Weights of a small GPT-style language model, trained from scratch on English Wikipedia: width 160.
MLP neurons of a small language model. Each row is named by its layer, matrix (up: input weights) and neuron, and shows model dimensions 16-79. Each number is 128 + 32 x the weight over its row's rms, rounded and kept within 0 to 255.
Before each neuron's rows, "fires on" lists the tokens most often at its 100 highest values on Wikipedia text that the model never trained on.

fires on: " |", "4", "9", " century", "s", "ances"
L4.up580 [142 158  98 153  69 147 132 117 134 151 111 145 134 115 102  99 123 190 120 157 143 137 131  41 191 107 147 160 131 142 109 120 155 114 102 127 139 178 108 138 159 124 129 147 169 101  69 136 134 124 132  75 101 143 146 110 146  30  83 125 166 119 111 117]

fires on: "ing", ".", " with", "ond", ".\n", "er"
L4.up536 [146 116 127 193  75  97 128 140 161 166 103 154 124 155 145 148 144 114 152 152 128  82 142 117  69  85 113 128 128 148 138 157 146  37 116 158 104 123 113 130 160 123 131 163 186 191 157 156 164 136 140 110 111  52  97 180 189 113 122 129 129 114  99 100]

fires on: ",", " of", " and", "-"
L4.up579 [147 143  98 104 126  86 124  98 160  74 101 131 153 155 141 113 104 178 150 150  99 148 165 174 150  95 184  89 157 131 138 113  56 158 120 141 174 101  99 109 143  76 112 203  88 143 161 149 143 162 145  87 131  93  96 165 164 144 178 138  64  94 120 117]

fires on: " ", " a", "ist", "er", "."
L5.up53 [139 160  77 132  95 100 130 113 151 100  99  99 131 135 117 184 141 117 187 170 121 149 131  98 128 143 150  99  79 167 165 162 110 105 103 135 131 115 197 116 174 108 120 150 161 142 122 191 224 145 110  93 102  76  93 154 153  96 159 121  95  61 175  31]

fires on: "y", "an", "h", "ham", "ia", " Chinese"
L4.up34 [158 108 123 136  99 125 108  49 123 111 124 116  91 178 117 167 109 109 112 171 175  94 152 165 122  60 143 119 109 137 162 138  83  64 121 146 186 134 218 117 174 116 100 148 105 151 135 143 155 141 142 101 172 155 105  88 112  95 157 148  64 110 112 149]

fires on: "y", "sh", "h", "as", "s", "ats"
L4.up683 [100 179  90  86 141 174  73 106 174  84 121 114  93 122 179 133  91  72 111 110 140 110 146  90 114 143  97 125 111 140 135 153 113  85 112 141 229 141 155  81 200 139 137 153  97 126  97 142 179 135 147 129 166  58 122 135 106 143 129 135 100  94 129 119]

fires on: "in", "w", "ent", "ill"
L4.up674 [131 104  75 123 119 122  99 133 143 104  85 113 157 159 160 114 169 149 138 112 122 110 155  80 122 134  95 112 139 143 186 155 128 110 134 171  94 169 190 131 136 126 117 118 107 154 150 125 159 156 118  97  40 147 142 181 154  66 148 138 112  84  86 145]

fires on: " in", " g", " f", " b", " gu", " c"
L5.up136 [ 83 150  78 155 138 130 143 145 137 125 111 155 124 132 137 170 126 163 174 146 176 108  87  95 136 144 134 103 155 185 100  89 127 146 145 113 159 148  90 105 177 111 108 141 157 146 102  64 191  48  99 185 127  78 113 146  88 131 127 125 203 114 170 137]

fires on: "9", "8", "7", "st", " the"
L4.up835 [ 72 113 130 126 150 141 117 106 102  80 144 107 129 150 114  85 114 127  95 157 142 134 104 120 142 150 121 151 101 194 144 134 131 113 108 163 133 160  67 134 158 133 110 151 165 159 126 143 176  79 139 150 127 101  67 106 154 161 148 112 125  92  37  71]

fires on: "9", "4", "8", " named", " son", " st"
L5.up36 [159 172 131 162 142 135  64 112  98 121 138 162 100 130 122  95 167 109 131  99 144 156 130 101 132  96 118 146 147 188 114 167 165  96 122 130 134 180 110 192 101  63 161 138  93 118  91 128 208 102 156  36  99 104 126 115 124  96 105 124 152 118 103  94]

fires on: "th", "h", " ", "1", "8", "7"
L5.up794 [103 117 149 184 155 128  47 105 135 100 128 114 147 126 178  87 162 138  73 126 125  60 158 112 168 105 148 144 118 169 191 154 169 131 112 140 142 133 115 165 181 122 130 126 168 153 175 136 128 127 140  94 190 120  73 100 129 119 104 127 146  55  79 125]

fires on: ".", ",", "\n", "\".", " and", ".\""
L5.up412 [ 97 138 132 101  35 134 140 110 173 142 115 199 117 149 137  80  93 148 192 142 122  90 167 157 187 100 148  71 132 151 111 160 134  73 151 171 206 163  91 127 132 129  80  82 181 183 125 150 167 112 161 127 124 112 159 146 137 156 115 166 121 120  90 122]

fires on: ",", ".", "S", "r"
L5.up951 [123 125 160 172 103 135 116 108 105  82  63 129 154 158 107 122 119  75 197 184 179 125 142 151 129  88 143  99 136 135  74 167 135  91 103 139 143 135  96 115 190 130 110 154 129 161 113 197 136  82 131  84 122  81 124 103 174  55 163 158  44 114  80 120]

fires on: ".", " per", " mi", " gold", " in", " gu"
L5.up381 [150 171 105 156 106 117 180 110 175 107  78 137 110 134 136 184 148 117 137 145 102 111  70 114  88 123 127  69 123 182 120 146 131 137  80 128 127 135 156 151 231  89 130 112 121 178  95 154 187  89  84 155  71 126 140 158  95 131 117 114 110  63 118  93]

fires on: "9", " is", "1", "8", " found"
L5.up372 [101 134 138  94 136 134  85 155 156 105 155 117 116 128 127 110 113 187 145 112 119 110 148  88 170 133 138 146 119 145  67 144 150 125 104 132 149 131 102 124 175  95  95 167 141 116 161 137 192  86 157 125 102 107  62  85 103 171 149 124 129 154  98 154]

fires on: "a", "or", "ent", " ac", "eph", "at"
L4.up242 [143 135 150 112 107 118 118 111  98 140 118 113 115 152 148 149 122 113 137  88 142 164 116  67 110 127 125 118 152 203  49 128 171  82 106 133 122 114 169 140 117  69 127 174 162 132 139 109 126 202  98 126  47 147 133 130 211  85 118 116 137  92 114 121]

fires on: ".", "\n", ",", "\".", ".\""
L5.up717 [106 164 122  87  55 129 116 102 169 138 147 212 141 121 147  59  86 139 188 164 111 120 155 152 196  90 160  75 123 169 116 180 152 101 150 187 164 157  93 118 129 108  84 126 175 166 144 158 179 118 163 103  91 104 156 143 158 119 115 159 132  96  83 103]

fires on: " of", ",", "ust", " and"
L4.up283 [115 118 122 125 148  76 149  98 191  61  96  97 140 145 172  94 105 166 123 135 124 128 105 105 141  65 129  97 153 165 121  93 121 142 129 149 185 154 114 123 142 126 121 146 121 127 133 118 163 185 139  84 141 117  92 115 164 141 187  90 109 102 100  74]

fires on: ".\n\n", "===", "'\n", ".\"\n\n"
L4.up299 [ 39 124 166  92  59 139  91  93 145  93 146 174 175 120 132  98 136 162 153 174 131  30 193 136 178 123 154 100 153 140  79 131 152 142 111 118 176 143 137 106 134 115 116 126 155 166 137 159 161 165 159  98 131 129 133 147 136 171 108 124  91  92  92 129]

fires on: "ly", " All", " You", "alk", " Time", " Min"
L5.up132 [160 113  90 124 113  89  78 134 209  73 142 163 148 109 126  49 112 144 110 125 127  72 135  58 165 130 142 138 117 149 108 111  62 181 113 134 155 116 113  90 173 203 129  86 108 147 129 116 153 159  89 117 133 110 123  93 169 161 163 156 130 129 133 173]

fires on: "th", "st", "nd", "h", "8"
L4.up129 [ 84 129 151 124 121 124  82 157 135  45 168 151 147 130 201  85 128 119 123 146 139 122 149  77 153 191 155 129 166 170 204 151 112 115 106 109 118 125 186 115 123 117 134  90 133 170 127 139 138 118 101  65  77 144 129 204 130 144 110 124 152  78  79 151]

fires on: "0", "5", "4", "3", "9", "6"
L5.up608 [119 127 101 151 153 157  84 120 185 113  89 130 179 140 122 110 149 115 133 125 118 129 105 104 180 133 159 117 121 160 158 167 174 128 141 152 186 153 107 187 101  42  95 118 127 137 122 114 167  73 190 124 104 106  90 118 127  70  69 159 134 143  84 130]

fires on: ",", " from", " of", " feat"
L5.up318 [142 125  80  98 122 120 147 155 176  96 108 110 115 166 158 128 104 173 147 124 159 161 106 131  96  86 118 129 104 148 138 118  88 128 115 113 123  91  83 118 122 136 101 121 160 167 127  86 190 150 163 159 132  96 114 141 207 107 137 131  73 116 127 129]

fires on: " pat", " died", "ie", " Met", "in", "ical"
L5.up805 [139 110 158 170 120  92 110 129 155 108 169 170 168 151 121 166 112 136 194 183 124 166 134 100  57 124 172  95 143 117 127 129  72 101 145 138 124  91 171 135  94  21 115  76 175 108 167 186 211  99 166 115 129 142  95 120 164 123 126  91 135 119 191  89]

fires on: "-", " and", " had", " With"
L5.up382 [163 125 144 101 129  80 143 147 163  34  84 153 152 164 167 120 111 135 164 160 119  63 218 141 153 127 127 167 158 153 150 169 118  55 125 122 105 135  61 147 125 176 120 165 116 120  64 175 170 145 144 110 131  71 126 183  88  95 143 100 167 154 132 186]

fires on: "–", "es", " |", " votes", "ound", "lev"
L4.up737 [134 102  79 107  55 123 125 159 103 131 146 106 118 123 103 120 122  96 126 158 205 112 161 150  98 131 140  58 147 136 108 153 120 158  78 148 149  96 126 141 104 168 129 106 155 111 100 158 220  82 185 141 192 136 107 134  81 181 129 147 107 144 114 189]

fires on: " has", " have", " having", "ies", " Turn"
L4.up245 [100 162  91 117 114 155 115 143 137  95 125  98 115 112 125 124 102 146 129 123 113 106 130 122 118 124 104  96 140 186 186 124 156 119 131 124 173 166 174  97 168  75 109 126 166 136 147 180 127 130 122  95  90 114 112 104 154 144 182 120 104 117 194 174]

fires on: "===", " of", " became", ".\n\n", "=", " called"
L4.up845 [ 82 121 119 131  93 138 126  36 150 147  77 166 178 160 113 136 161 119 147 126 152  89 175 169 164 103 122  91 104 157 123 132 144 124 123 164 157 101 109 115 143  89  99 144 123 146 159 110 153  63 152 131 150  60 137 109 160  91 122 178 109 119  70  66]

fires on: ".\n\n", ".\"\n\n", "\".\n\n", "."
L5.up792 [ 76 183 133  76  55 129 137 103 183 120 129 199 164 104 140  65  66 173 192 188 141 114 186 142 178 111 125  49 156 152 125 168 152 107 114 137 174 144  98 113 140  99  93 134 129 154 119 140 189 102 122 109  98 117 161 133 168 136 119 165 116 110 118 128]

fires on: " on", " mi", " km", " in", " ft", " c"
L5.up0 [ 88 164 128 148 141 128 140 164 114 107 157 163 153 119 171 154 132 111 163 130 118 133  81  96  82  95 141  89 181 181 119 164 133 125 122 112 145 109 142 124 167 126  92 104 195 131 101 119 132  80 110 164  83  73 147 169 121  87 150 107 149 125 105 134]

fires on: "===", ".\n\n", ".", "\n\n", " |\n\n", ","
L4.up30 [100 148 147  79  45 126 116 102 139 133 128 185 158 143 118  55  92 119 218 176 137 111 188 134 169 103 147  73 162 150 125 187 135  90 146 149 179 160  83 119 125 143 103 110 151 136 108 168 146 125 158 137 102 111 172 127 149 152 125 160 121 120  92 134]

fires on: " of", " in", ",", " km", ":"
L5.up607 [120  96 139 151 135  82 158 127 172  95 114 163 115 146 172 151 146 157 132 102 176 104  68 139 157 122 123 127 130 211 165 155 149  97 112 120 165  79 152 119 179 109  74 118 168 189 141  82 114 171  95  98 142 101  45 181 121 101 147 141  67  88 100 102]

fires on: "und", "9", "8", "ax", "|---|---|\n", "ub"
L5.up548 [114 174 144 172 167 126 115 160 174 102 168 179 114 146 146  40 102 120 112 115 123 161 120 144 181  71 160 148 140 134  96 174 140 107 137 108 152 139  77 131 144 155  98 151 138  99 106 177 156 149 138  53 156 162 109  94 131 123  93 177 139 114  59  66]

fires on: "born", " had", "ap", "en", " and", "or"
L4.up595 [100 117 129 172 128  88 162 115 138 123 144 145 116 142 130 109 109 107 114 142 110  82 191  76 184 114 145 120 116 141 128 173 142 133 134 113 109 147 139  99 130 147 133  98 129 124  87 156 159 114 161  71 162  78 125 137 124 142 134 109 111 116 141 130]

fires on: ".\n\n", ".\"\n\n"
L4.up381 [ 93 179  91  87  53 124 109  77 159 107 129 187 171 103 124  96 126 142 148 157 157  95 179 159 143  67 142  84 190 134 143 170 121  71 123 146 167 125  98  96 129 136  89 138 134 147 142 188 163 161 151 100 110 102 138 140 159 170 147 167 149  77 102 102]

fires on: "el", "l", "a", "er", "or"
L4.up838 [ 70 150 148 105 112 120 110 132 179  82 203 117 149 117 198 109 134 129 199 130 156 138 145 115 137 102 118 150 157 177  86 124  94 108 106 114 184 123 186 100 148 107 105 178 136 115 114 141 125 153 123 119 125 166 113 141 171 127 136  99  68  90 141 140]

fires on: ".\n\n", "|", "===", ".\"\n\n", "-"
L4.up147 [ 87 146 133  83  40 137 156  71 160 140 146 199 173 109 119  62  98 153 172 188 145  72 179 140 170 129 161  90 178 145 118 162 137 114 129 138 156 134  93 107 126 116 101 122 149 141 121 160 171 135 144 115 108 124 169 168 155 159 140 152 127 103  97 127]

fires on: " ", " P", "9", "7"
L5.up879 [115 132 161 118 121 141 139 189  84  78 119 138 159 126 120 100  87  95 134 182 187  91  97 145  97  96 161 105  79 152 115 170 185 116 127 155 174  93 121 171 170  54 132 147 112 193 133 163 163  57 162 126 116 140  67  99 120 139 127 149  91  88 104 109]